Weights of a small GPT-style language model, trained from scratch on English Wikipedia: 5 heads of 32 (1 for keys and values).
MLP neurons of a small language model. Each row is named by its layer, matrix (gate and up: input weights) and neuron, and shows model dimensions 16-143. Each number is 500 + 50 x the weight over its row's rms, rounded and kept within 0 to 999. Numbers have three digits each. A neuron's up and down rows have the sign that makes its largest values positive.
After each neuron's rows, "fires on" lists the tokens most often at its 100 highest values on Wikipedia text that the model never trained on.

L4.gate100:566459412500514498528502377523487453397420565570495481489420551478436501474442545544456507515591600431539495494610505449441442508428607477477513543433465510548463621447385491548538424487556453508486436550460419527540523458495502501632518555519512493451512553539539540562546488470491393569483511512535521474463531521424421564572471521571475506495562495510451526596475507515471550561555
L4.up100:466460558539458387567532526474540601534501498473520529433478466487497458540427601459571422415549544433440497491499444508506535442548580448466467502523535406433385452518538520449518505567443491475471472494399485426594475528573555556569484521512551521495568393416488492530558481535555445527505449499539451546566426487554514485431459435499511517508519569549452562522452557460519547499487
fires on: "enn", " New", "v", "qu", " Count"

L9.gate127:519468525509448486512573559506487494439515508500453442415473532462595513497561478547502573486440566526503533507489500566550437592505479485427494530601494404505471508512526469471463456549499475495530506448575379543537481454473492444514534529568488527500556512435560446502409564461531551387537493480484537502403531497450449535548628544513590522506437468602607431449503496417492497517460
L9.up127:561602559470439603533519629581496482527502603531611443502450489473558518494439532421531456475474528509519498526528405508522444517535516599441487480458529512422481518429534524418447547461569437449459553513409475523410502532405464596477546510461483544439464536455542438589437428408397497536516504501519495509527497541479443549568498603498517477499506415493533550528457460466523508523401
fires on: "j", "p", "r", "c", "n", "i"

L7.gate76:484488470542498489512578513469484507489521441496487426545424456547488511524562564479553553589435438575557485585412464508460560493563502444526522449450460620527511499488498488462525525515585579493506454497516552481459447512466522445417552499470430470501514505528554512545470477578557565541455490460419436480452476622617500508494524485506617422467442568521495540534487495509549446431507
L7.up76:464619414532505460540628509528522466458525461476600466587482555581516445472555476510578575514506523490559485514402483477507552426485576528546506539507587464555511392508559434421540486442519517507583529452475542509548509535408516552499503418468364523452524525472548468484494478570515473543573454560398497615469487501446475512470458478419483428460484513447557325549512512541490573380461
fires on: "ap", "us", "ur", "or", "f", "g"

L3.gate179:536446392487430556490500482543502427487456453616452527621509471491450514547497531506508546474604435453536554476471485480402368575460519526513482529527507429551455528544493493469528572410546430477477487532458493569560451484500426554488548577575524527437511559461544548588469470435537580481603607472579511532637486565444442467605500502563469429544388582504479511506471507516487420514483
L3.up179:469374437422425538506536430520457439587452462602507460515442429446489515500583549466462536537556473474523578499551490435494482505429530470625499512604442466528593572485456500545492568395522412427449464465521437460480468414520450475476566503474482541496527504460513531626513557506531505507558451437386563476591517554472510492508509567505500506520400526540522537498477525516486474601451
fires on: "am"

L9.gate169:555431541549451362496447508575515463439548494505498504522534475531557604523510504552442511494452461617531517541427435539552458557450443493543460524445513384512593569514501572481508421480489474531470535536457446493521595428396523535498486516529516441414524561457480448519478456534477557376511521469463485479460504512353537554582445482506497539404478431553541534533514565563478534510504
L9.up169:497592424480516517474494545574623435512523523462521448523442588515480540447572467577487482473481485579605471511514578514495446514500447455458499503447455472518411513464466508447445436548507493457522574524386462393497556503511493534460500553442488493445409528443554440499452513513490639563591541482491457517487546518528379526497515452517446395397457574430562541452533481479603457517477
fires on: " J", "c", "ur", "j", "it", " j"

L8.gate9:489590563437498592432515530464515341482434519550491478474520539521548550496491572539437465486491466595513534505534435494454499412528521453501522444433434496470475483453558454436428488515597532561466419480492501447441571457430507468604487505504527405490476528442513534521373368586473505552470566483574486501496533537494532505519544619522482463444573399568503457469489528521504575463562
L8.up9:494442472537478522511583504521543511441539445449511475535486491493609471489422349586408490548493544559454500445499422529606540568537574461466454444557401577482435411488443566454478550483481512555455556504381481499462438493487503497439580389596492472481439471480569536497429506561537480483538610566542528468516557495568553490434483576517516521482472449494481497433499502458582497479463
fires on: "ut", "v", "ain", "ur", "erv"

L4.gate43:473500497526476510415467575518541581448528470444474533430546532510514440471481534448445525422428501480528448537507484585458443511348509511465540579547463527413550491465499533506609452489569514579573490441558532501601454561594524595528523526422533403538484544488495495466528514481534515518429502529433497559500478481430436473473587424520432503361489523513524543534501413438477493516509
L4.up43:385461466527487473456607567475596497556473455447514579502550499509471393462565562469508477377473454536498461427525538510437524513443540458527471584549499472495524546414535511535535462516541500571503483464490445534623466587488502588534503490490554441594507504464524411497511521548514476564456575550390494602561508409451465463558494420549540428519460434488496523508512436519439536458490
fires on: "p", " comp"

L5.gate80:593478518458518585409492577492600480480475381483562383426493499497439524494510541488564487432479506580483533509457459540507515441583467440380565470477474621546526448533450542454488492555449561436488468529512479517476616439465481510554487504506524467542506469526427435586452465511533424523459528471538564508524574524530548431596475499451458502463512480528482556507434553510516532569484
L5.up80:489500491545516443475500463448509418435603425459567524453592561509464574425531546449467423556574472519600565449515512485500474448515581527486467489574490523549530452523606521591423434519489418536542512408470530487468494442483566464486552575480562521455408507536433446586424540621599411494384477465468528483460498467504487532530545365441562503426486489471461492497513503515529430493544
fires on: "ar", " cont", "ly", "t"

L4.gate109:461513383455525538541479584520500521552534518401550523475473583537508444543513437421580513435480441518541476513439529572470486460435541514485477411485524495531546554473495502517501574512504479523483455617551486514557411417491465583604467515433528491511534530553537508523535478489459403436463452516477493514563483417568408462418565434512478564553395484570476544425518504419502508496491
L4.up109:580419449426549558567527535535592570538579496426607523442482535454556408480519494511556568537546478520484504457544468539453537405457487572496530418392497479502466534440474517569525629465437512461442522504547439492552463488475496660535522586431480467539488494494478443515465513482458394425430564542481521498533459537493491481432529500515464517490460460542453536542502562469550510452439
fires on: " r", "p", "r"

L9.gate148:497443565509530540610491452470433425460503474560473528569491592529410549483470474530544548563502531463514512480525492522446442422417414531488407469558404537481561463520421580594500405538458430418544503453525491518419490564528494507470476469606504541489587533346543506443594564449555488484481513491498487412463481424510484428563566510510557444546564603490546553522439454472398485541496
L9.up148:453621498524585530537466499545462566537574470554520515532518490601513539512442531549391428484452436487478375428488514448437572616516471455455568551510546550511458518458546533528569417476524472514409465457492560510488522529570493455546405498498536561484521507543467427540507521434617515562457552497530485476554530604455448497438502452526529429564522571408507473470476457507508374576490
fires on: " =", "tern", "oot", " N"

L3.gate86:566486518520455600501333434481452495438558399536504543491528482466496491496430477550457452467491471459519503488470573533447445517578437500532508453577506460568482449553511451462467413522537551411551472533487416551452493464484488551549510574581523487531566464431516555526519477516636603454406492483540484471546571587442485408502539487484522531425498432596500481476485497449480542579503
L3.up86:466400513511563554511530443465487507553467568486581506478475549488495519465587465421503498485460523633471543518470515528576501513473413536550506581512406546382453515476553524566449469551451483479506505523525523513494533484458441492454462454491519565454525472488535458460471603460547448533521466543499480435512524462487593516496551498620454510553548498413478444459482347527516370418507
fires on: " Al", " al", " /", "l"

L4.gate61:522494472490481499522478538501565491579632586536475574450512466385462506507579482519545605456538601499451372480511592522457562518493542471527578499541455498505470571500407557418520497395573474418492537572508552510516479493391555462466548476499462529408516492496499530520508513492459523504486560533469464366473496473413464456599402554483567504483435436462553381549478530432518440467494
L4.up61:461449527420467446503476567522461621431402562563601553485534443451539438424569447587446478408542502530428454528513557492546557545457511509529479516480563534462489508578447571450487511483510505472588511444571545617551517507567497512465494552487434534490492574542486393535451435448461586446565465505467501562545509438578569490520513488592485571446490503473479472492411492514509473524565
fires on: "if", "ie", " who", "ren"

L5.gate106:524474493572544532561554454518381476540489546562577529519542502526524527474516561613532534447485526494526514438573441518466470447474498555505441493496472429439426491485463459505538406550508412522483509564528473550391477483531524546457441499521566423467514575428573467436447518439579521470572557572518502405494544496539543479497494498461570502526565464564471436491538584534480508567440
L5.up106:532498470582510490526569547509589511477462484488543516443559478516445529487442566600502497502499527505470495453648399548496429552501577469463455520539465453471460460517427541510462417518502504483484443415418539529381430416550548490503413453537517488555538507481491463543429543523514512546511454599437479434506549515476538524480528527467529587457468569580467521508522620441465590611469
fires on: "v", "erv", " serv", "qu", "ear"

L7.gate110:485420428539524516491420493575479496539508467542432417560499363550450523571488526507532465424553541513491534566536436456509470428546439460554436447446549493465462519489583512480522535464616518540502516516473539481504575461455554584468501521539466465585535474498455560507508549573604513584380527511518446463446475466534422508538492534445419458458449430447599528486427503497489422431480
L7.up110:505500432544550529553600420522509522422447572513486508480491532631607405553518547401456467498531623480485430464409535526532429491683515456479420504423559606458451455532421577521534455457521469430481447544484442529543437548517521486455480501585539507515449459568497510472476542489419481494478425458488513466481522498443465585502488542493548478504551572513469434454554451499507609460492
fires on: "i", "ip", "ap", "a"

L10.gate22:512577525470505415459535453482471419512514464567475617466478521453437557439533416469517479400524516524461542486544509551552583475486493468579494429451451474486550539566504459589508470439549476497494466539600464544579518561444485457510484502496511463566497542507404425580541378435589453405498536429419513525612473469465492554489506495506466492409481515460491588472512466496458490458516
L10.up22:512576492559476492530522476507432468534530490553451405575474470463464532476413520501523510497486407470497455508532547522454560549560593501509521586547543436519467515448542511515534557509433480510453546433543493552614452501492528461486445500490420499463566535566463543460499440360580466410503460528531475433534548538436526488505394578543501580449541406472546562462482533404531518470463
fires on: " b", " th", "w", "er"

L3.gate2:516450447474582487478522454499532426521412494500461477472446549491525507558539488522526509541525443482523489506451487461441478536442564460499551573517519490528549567603529391413457531521640504472482443492429563465514535481499554554548587549565502499507429472490459530494544421534546530418562507542597522564530480615466523480440473464486502546495393465515627621482439618471458522434439
L3.up2:445419494535601483517523421476439520540449464477519461555483517510507551490629493542470463630528476446584479484515460411462479504496518421521574417484543532442526510506509379437518451566574552452468486446474544468489507488475510493579561533489505560587576559568509535461488566523569500457509457544415553490557577517484526457499493510549528504495428570506470566459509510471510635543448
fires on: "ra", " en"

L3.gate7:456519495478472476484535548489471454563564477421494549533495538501467502461542472529518453591431529476503501510571527507509492566559473399599531442482463452447519596517473501497522539546431494513535601392613404560512477482451541519551475460503498444552560428500513544504504580388568566452441490514490514426548510439501477512447512592578557492477457539478534525537399466385575474510432
L3.up7:563458496503544569457514432505560516551545485477525507457411525448489479494500425498520489496453546511610474470525512528497575423518511497443602457494542515506489492540449497483412482470463532506488519447473565487444488600360586448441492432515471488444447482448567501461508421551480417544478599601487590482393474450437376387461466544497499463449446439542538480505491440547545479535492
fires on: " United", " over", " is"

L9.gate37:472575591485486453487471520476474519392513578411570466546520499508534370621564520475468524619437475526449403522444509438431458468470490516580479564522492510454548527483513541456540513455470451489388506538471475475541539449545497489508429446534437513485450504391473540482492510515517531465529565601497514504470544571452459497445500526530553566452475482548465504468471574490564500574500
L9.up37:488597564552466480528485440455503604470439458527562495489467455503540603537521552428457516502499570543419535534487470554532512465465404507436488559490440591488573481503566477551515527529549439508452520539410541489447515417504480459569467483484523581448499486540440520552469393480500518517457524563407504549530433513500441555545462468571524531458553531558513537483495437504553479450535
fires on: "ik", "id", "he", "inn", "is"

L4.gate74:570510468517455450410487496503555464625541484382543475528524529521487524495542474472474380454555428514574485449517488559404406354528464473501587500518505476436539526488497510499482514523398492479537512471498565492565532494431495535566483488557527532540585517437573517501448479545645383504543568423524522539474454537548428450471449584439485522499501509536476534537522545445581471493516
L4.up74:576462543589543538433531570428551442517568478489507451471439493461494448496581452433523536515429552508548455456560542581464455464556439449508585552539537490456544525486481531418486610482493491424440549364483515463545421471529597505475436505534459511586479587394458486565463508554550492475511511468529578484426446481467420533472437476521503512444444477487547510523495545502535470490537
fires on: " United", "ited", "ong", "ang", "ish", " bu"

L3.gate149:437451545459454503485459497484472499482498526497524561449531513544582488478510454562459464482529413494444523485481448500406555448500455513553502425411471535473503384559496560446588471403609500504570532478416625444500518460479558452519475432465444488560558484537477497473587520566383466493529558526528462443467512492445470496402545510561480581584508551500476498609524476549483393466523
L3.up149:493496519490480516432459497433436486544517423498525547617408573494613567527511397476467416460503493530525536543448470487510586484489438410530528419492531399449496466501477520462538443476557544570552592524370548472515529548453520480500495480523502486531505532519524455538444518498446529475590588506506441481563481445496438446499489492527484506561452508506609541647544484490413452490464
fires on: " I", "I"

L9.gate164:540465545485516512509390606462578407436553543455486478537418529520552612548468530528485461491468475531491393492507509550535558409505559536522451480539505529571462532581534605549536494493542522449520490489485531453466475463480532477502487510479555477436568563546561491468523404496586463571486427473495504514535454548495417499556531564450559465450414438438443483506557558502436541492461
L9.up164:465350538476529545470516546475476510458427641502490581561482549397449509538427544477436521408511521470434513511446449493493531554444530563494482488428487558500431497566454496600509485540514465496525607547511457549564475468459483597489456594506541524540517471533568467432493486457499489444547479454466617487490544477458520485445426434451452423570517557545460502426559598510494489512533
fires on: " th", " de", "ur", "or", "f", "re"

L3.gate164:442485592534442533417471538494514516508443560486475450390524490497466506535548467455447559504509540443593611508522513532515507450593551386496469534511496542519550512457445486434536490490566404562567487374517504504561470480459489486468563474491363447531488497527527521601503619504422543522565565454509517502448539457527525566510499464453493623463434612415552550456448513546478533442421
L3.up164:499508516499490521617595489443429486459575471486632483539498461528492505597558585475529522496506444472513586542542469487541487430518463458485567524577492470557471446518584472465469487446514470441517511373517508489494500483450546476470575444449405415552456540470553458517488546535508502515556456474566571537475388520533469579488528560570586512514444570394469530494454443487434484561443
fires on: "-", "urn", "g"

L5.gate84:561559577562459465528552493481512421533493491441554476465390548547539463495447481417451494372457460472449461487487499532411557470500516494470613476642481551477529450480543554454639538481587520448475500463607486439575530545367519524569451493565405496503412470530465472538421524538495447567527495464509450507525542482408580515494457435516457533415546495503549488526523482475537570504566
L5.up84:488523514418489478542595478480446470456422528453534425452551522507497501554546568471507553549613548525463445509565535441538430418511438487499438465448469481422533597530496472472524499583390520534534585451447498497554544563478498487521432529480579526506460423564386489499427534546502469438512475479444444457469450497512540587491480635492503399449477460490431553489536577476645416478546
fires on: " G", " gen", "ik", "ang", "z", "eg"

L4.gate173:489547604587518471418527505527461409456497403556583455515438496616531550428513446530458446464577548563519573501477529525482441521416480509469600487430548553531473496418562557462547429473465441540527554520531583495431467444453415539437623505469498592520418540450455483546487444564550557494529448413530548501519557558514526444549532483539492426502516383486494452523537517469444429448551
L4.up173:467538492553482598443456448470451505434508495534527547620519406443578545464475556453506383541513498518459548453523594493417525526430496515486594551517532535481431517487467474556482399535408504524479560530536490515415473476540573554465448547451572516531467582441399565536436472531495536460549519489503481519434494476501502446531582453442562614491444605443547508564494547533540405552473
fires on: " again", " be", " John", " part", " pol", " stud"

L3.gate16:543444605503525500500456425385543521482420525566554516449568473561483499503477554462473597554513426577553541570428577532448455448514574475428510487490465476512484517513486508546488476481468517420490524624516467472474398428437450568554517483416501512578448590463568455526518499523538541567633532514435486446471487547473437454447613555479566536565480462466462409486532476520471456500475
L3.up16:514500589467510423509463500460484465561416427517544447453459464500495459536511582466517462488611520503537494486504542534412494461434606500420500594506561461523385534518498553474483461479504553414580535558499411551509410504539419597505547507383497555546561542451421538480490468495549575452499523438475530438458535512431491390432606549546553468554461533526552429467585572503446525472473
fires on: " con", " John", "in"

L7.gate107:433579464483475560531491527470496522527543469530525469497568448486498574509449534488494516512458504536404580496489509443445425452479481511461485525506485510472519423520462548504534484421543514528496611447601471469392520574465525634480501367477503415553488456467533495504443536564519543444499433630554521605504520560462517415547448394489569501554429509487532504491540480478489519527648
L7.up107:495519466490538604492429550524496539464473456593529416496547499455461533415476464414406465562497555569549544622534547535508458473419484464508558502574454468395488456554437413460462518577489452523460559396594510494471529569514585496607509521573467505467572518466476548433442514459497558443473570566518483471474539532568561504580461520461506529448481435431493445579498486475603541558507
fires on: "od", "ov", "ot", "y", " first"

L9.gate9:472509447511524534521474418555513482481478459528529517471472476442525448536446498472454480484522542467434429534533327447512491492505508452489498517431447541406487507542442551512486519500537446440458558612522407514511555598554471561496540525494428489465490587605515480501555580457423527647547459389494430494589527482420450466621537471561430524425456516484536483483512492482511480541563
L9.up9:462513514463546511560452448458542570479512573368502448494514587508501497505515464496536505528498494515591570509482545506528543480601565479434549498517410467520560420457513497472482464494495562500459492591505473484485525534457563462541474569437549439445505399485420488394492553486503528553485314439529522427549488481461474524585516532425429535502467495544520451505643540565519471494545
fires on: "ot", "t", "c", "et"

L10.gate164:524438432451455519532504580485354492525497505396551572458482534485508498477525582527531533419459631475502456538399520423455564558465512482461504517501627505420448528474521549503431531449478599430498462492503525515458523427491430544504532548601517562429462491555536502543479359438488475550471525508475496524469526614470526519526435556444483515542486412512496513491553499499575471515580
L10.up164:479406464532513514508522525496495479536501561593433557525483472501461487415524501527465499501481496508429422522451376489543501546434573579468510485546450475441412445541549454473597522460512513500577466455521516532440540446518459568424432577541609523554563583456547480565438520513530532434487440437499464502478521422447459527527377441445547505497492480491504451562504572511552501454579
fires on: "ur", "if", "ie", "or", "it", "ou"

L7.gate179:480394497506500539496503503559464459498566518535432512593465519508453559480566425469559589438437486447509458528480429489495508567423482513572530468493526539512472542494487441442618640380431438480524471535601555493539488512519605549512499518477530471489573440485551539549525528489529476476540586535413456536554482518448485438414439505477434467455465593588475536460467582468592475522473
L7.up179:609500441542505488573569446524546533396572438507499498539549532426437495491592375542547337427431474514440514434567511444531516418513528508523565446428432480433539526491432572478505565522561585484514526511518528465490537534527473486521463513515514594533528570468500408418431469508508476472463553514550362517500490489519469556487523490481530517558459566424564451453526513582498483448523
fires on: "ist", "p", "port"

L8.gate94:555431423565513545537470548489413478486394500485468566444488461466474415461422470534541573544499570414527463468518546537521461486407546472409436556515592419553557448499471591449520574469517513466515461515495503553520563495491537429567515465507489447473506469478420480500537521498472608547542516543585519524477502575515479542527570438476583523533429433520509557456403501416471560615501
L8.up94:458450488610470479546481424519476482496454461499450433454469449468490536364452522456568501539446481507462493441530456486475526537491568483523587513463489447463538455605566411488507464445555497491483414570426640529451446531428507571489472522519460483503534566505519413576643496509515552564489546557536498477567473515408519530493524466433470551506431484531482481507487530454451413568538
fires on: "am", "ra", "m", "e", "al", "g"

L4.gate136:477517508488637564512432526445454453554552594464580458513465578534454535520573480458471475564493470504508556424469601480421521430545462497379500436569511446533450511467520461519542585570428466467515528402454460543415447525573401481573499529451543514524473399512431455467563588554525547517552557643543525494508491526516498514484551537434473437454571497482546473459600422490491562514491
L4.up136:548449454543569547478468501527537429567493582491494553487454491645513432608447519505477523620524507537490557515581456464439483573370464527470556511533510441559486491482482512505447468558543487454558458522467503535471485507422494545511474575406448422423568532510486508519579514568522499478454441646512441566492535556445495507473520527514459520526434514456533492498520546489481425495510
fires on: "ot", "eg", "ant", "pp", "oll"

L3.gate133:431544481571613420597517472540418578476507501556440514470464564497510522533505439513553441523551464464444440451498437474495478429551472463453606495504544537509522516459605580473517521495550453503426537487442501513520491449450600605485418450496579503472459479557466545480482512478475544541454485563558472537562556477561393597404497492437569463430501455620549446483489436508476434605459
L3.up133:532539508553715440502528466494505522483528539492486460484539446488460500478497499515508558513516505418448456472456539452496405515537518504463534540496419502558488460560569579527560488448455540493510499442587465538475500564369556578429426483564586443513362452555444532507494563548585450593466465445524465482587571490461481517492459482541543497535466453552533453499544471494474457571448
fires on: "op", "ip"

L4.gate144:551505519508424529555449456472498406507499490507553500439495531481496477506542536495443483509511483561507470578392450511528469480536381580426429482513462511577500540487540466519556430551536503471505442533514552579462494543476352525540516495592540467506434493434498549533512509587557586508560538567436443553552512554552552460453553432529542558654428385492434492545505528462476508481555
L4.up144:452444609530557448506564470499466513474513429558548449503500539528520544478545425518386485448448502503431513499497475516469514508549439455614549574558467481509476471499505435481437501491507400454474493544427492570485452576460592418564492533564572507401486557462558557540509506463528493599441472543564517451585700439424514494553434498466502483543503458490450471582458434573435426472525
fires on: " al", " Al", "al", "l"

L4.gate102:491460488462489472429514496492461481550516412417478507488436551547482490573486583443585415383464501455576496534499436519553498533586553461452488413642486533462469516517510514522548467492503506491541557529562474405530553436563598513514518452540537491486571480493495491547555552463528379486567426440503493496506446499513471397544506614515468517435458454555517545488482500547524453560456
L4.up102:508479460497440549540511499384475446581529388520456579483548427523466489531588456430517451462495478466524513454528483511493511525545513549543538462548511489464581521581473450549519447498393513509534518545523559514525492423567419532542492437422458454464483452532527415539466521531555429510424536487461483521421518582475504429523479442455516468524520550520527567444544518514497579589397
fires on: " cont", "t", "ll", "ated", "ing"

L7.gate35:565454569583614577486468483457539517392448501552496456475533408495457548480482512549536618533460520476489577498455632506529438505480558551424537545492578453547478473463471567602450486476522577475517525504399468486483514445561524595480527527512485471511443538423442455469481551485476519460514503484487456499460451560492536466558501471573522419492483470559475419470550550613403553528586
L7.up35:495435590581502450491539487512540497467486523468597536529487429495428455427511525520533527469527577387501534540468571446412509430483513474589533472498598479550504434583435608561444468480509549491580593459463476492484447439593418587374488491423460498439472523471457501543565481493489409432593514515489512504477571550468550552537502436485545517454435495498556436518534575432466416481445
fires on: " con", "ar", " Part", " part", "on"

L7.gate60:595582426495523508478511515523490540493487445385500566472490504468526469450501478507492482477481564528495468491467466597552531444522500396398481485423551528527422499461545470497480428605412448477526479554497457454507470514545482517593533454488534451594514535396557619353442508525504477498533566512604499415415438514423595472503600498510479497476479407534498459477533548526545509515478
L7.up60:463557515491389485538526578562576484533534530487504546462497515558491468467572543439526500451468567484516497544500469554468500480460565527335597442528508548500457560465446394462417483476448455506465418479437406484562571499511488449485528456511469521502403518530490555475544489503541469569481516520503476472466621603472559447494411483465519462440555533493472460505520453494545441529456
fires on: "is", "v", "p", " w", "n", "ic"

L3.gate115:448462460551519486460535411482551497496556477540489543494501491472570489503460511430448496452510541518510560479580545537508558515530444555489493525518582507535537469490535462372489483506520530475521493436413503564422478595451527530472527433543499551553539541558463553487503409563458487486575495626511436584515505473357417528415472559479541561556383411540635466559404453532497416464420
L3.up115:459558573590536475477534530483507452603516521489541571574459501531504504568458487503472486493503384486475528633581511459527457494504505437432491521602447570485503494538537564468471502468528486510486441465431542576433417441461490566473551473517422530442404511539461505400518521475465505473420518517548518558502552498452466569451510497374475500486450522488459428560552497553420396578468
fires on: " U", "ip", "U"

L5.gate100:509564515410495524561580499421481475453462580486506503525550441461535545448481445482444506628564571597426498459475491440534475557413567447587512535443425540461501516566563465451501486534553477553492434517539485430510460491532531497433510530533540451510405481544449584577483521458378490501514563566421566515492428551463534523579484589430556465482546528523500459543429456474517490520495
L5.up100:476503629480425503584558477516483507602430497496552572448418374454456528520522453564493493491492553440419505594545536526471466487392438535459511481491439543496543622471522501513490502503535485550462526513540509499467575484449441487571529450518592497536515440508452496561527466460532476602552455402497548570512568452494477516364457455455549523508545510462594527556500516462579393497499
fires on: "ik", "ak", "id", "he", "ok"

L4.gate177:458446474460456541456610515515447467519501425528518512516413444473489557559512491532411418486563379468561443573395445468447527484444537505550594481464497546465525456423384410487511500530538518630576423532579517456469454507434484546498517467514530546443521499464516511517563567475545499495464526543467601492547544565505483464482522491480515587421578538451587544604497419518629495467500
L4.up177:476483490440529493432551449465525450467557397503453529484481498501525563467482450477452453568432518445509525440390450407478606480476548496470484450469432498503582421500382504510618471416610517553518444526539525608515499481508489539558533451470495552490536527520462475546517507442572485493496561512479549514535531536433495482429538569541538521532548516474578500568549377460490524476496
fires on: " I"

L3.gate48:490560559433433479545421548453469619448538491487565529344489495489422574500461484497548505574490491526562549540494508457470446506496439487514533525543545486485513506382537532510564557485449538419527481501500544417488438469524507502508581509458525572476396439566507380506465541613570480435495411490555523428547464544459516423469547530547509492425518522488544406517472527393510518499537
L3.up48:529480548462520412555483421469527583455430490526509550443470560470502477573504492459559441537487498484541505557480497521467501458552483513482488383543509549504529425350502470539529545516494565369479460510515537472521376475464507538482544476431545526404481469609489459509528626593515522442534544477544554562416525519520467513507577575531526553582428439543470370490538556413442561492517
fires on: " con", " pre", "us"

L7.gate29:524489467484498468550547523416519484542473538474506568463503534574473503468475541488540596451528430455481538517529437555432480411461552483466496507446580540470496489520449635533471453482532584504504481483467614479461525583490461577580499510452383599587466450405488468585576458547534538497449539502505524463575587482543558465468578456521536406581500500449513460494542458468459468409505
L7.up29:490337451507549494501466553515488524467518512520445482549520518502472534545485501515511513565553534565570522531493456603460535442472578565508467468570473458555507538371458476429496511538519487497538478564419533528434480505536505514583550421491409486477470524475459419459511545437548553517583480510581410521464464534485511429418543526478494520536551468416446554500538521500568605456418
fires on: " con", "on", " Con", "u", "in"

L7.gate64:500455529536482516429537491521461486508453594550465459424522433499483529493518421526466444487594557494553548456455510472427556500510562462481560484476552498551575473433484468440569530464467520469477629496459415430547560482498457481522590475583395546476591481415429532444544508584586504546492466561408517539409476553517507523570523547563536548367427476543521519465477526557478511592470
L7.up64:359467461442479487486445477459416544423555548488501611547482532502451588469570519478472555479488513491536466487522591545524475483414475502504484476531466614496419433545556469458584485385427501495418497524580460400454555447504577647448441542506480499433579508514475530503482520526554440574532450404565564510567476524559510561431547455484525480511423472477469544471546485572478534528462
fires on: "er", "ut", "ter", "k", "g"

L5.gate25:537508558490521522578459448561475438583525448430491558486564539447501561551476493479454464489424485486528496556548483454476542463386588454481489464446504594505568468563408505556510564473444475559429547571526475495558476613489532514502468459593535530481509474560606512509489484541439590568503481379474526518499501472491524510551476525472479409500507550475518375571444496402525471446399
L5.up25:424413502499588598570443474441482501531478516542476487398493490515455506594493578509531500475452504387506490529464550498497524576494421544546495442466446489499466529452603416536516441532535578514493478580464511501484480532534534495452478490535568637490514444554581462546501433456447520530504438522559530484499502470474553471561533562493530494436479489441485473547513386568417428533625
fires on: "ain", "ot", " =", "et", "re", "ite"

L3.gate61:449521546571489429364491453465523506468557470482474567547491557534523477626513402408448522550516497428509553507540519515484453536500586393505527556524549447590469505475407440530588531539516449595425522441476431575503477401479522523437573496506471481495477459513438488572499546491468514431577505588375602452524517574453530586401488597400536509479432497544503481440489514477415555521454
L3.up61:513537548583420462507450478566519492488572364381493486575501492543502534533441504524456456549474422535406581489453508497450469499494463436493487496485460424548480491527514496543604630426478487492518519399484433464528549513481559449476470502453426455546456541551498519506552576499461550506466477514410541551480548550437517523489516519462593565519436490567542428478423458504507500528535
fires on: "art", "che", "urn"

L10.gate46:563442474460478481490539419539503412552425541478434508508518537469536510499579460504425501484459463506510447438542570507523548439535442550510479486458556482500480438505495523455545477401615527538500461590489479462496513514405483438478441551500565406522469561599519593523605425384542554441586525501550553535505462493491546579559621568529522504478512575483445550570526468534377518497562
L10.up46:561520446487491531411508500437407396554497492526461481467405452549530508514526564616465492564562512542532526477453460430549575535494593509457498538469434417565446556462481471513585542451466435483492500583494520510569551497578484492465492604503459576468554483371392545468485438557496474482486469436445524546573478510463428482512500471467298473576453548554573517471469445504503475526547
fires on: " m", "am", "r", "er", "em", "m"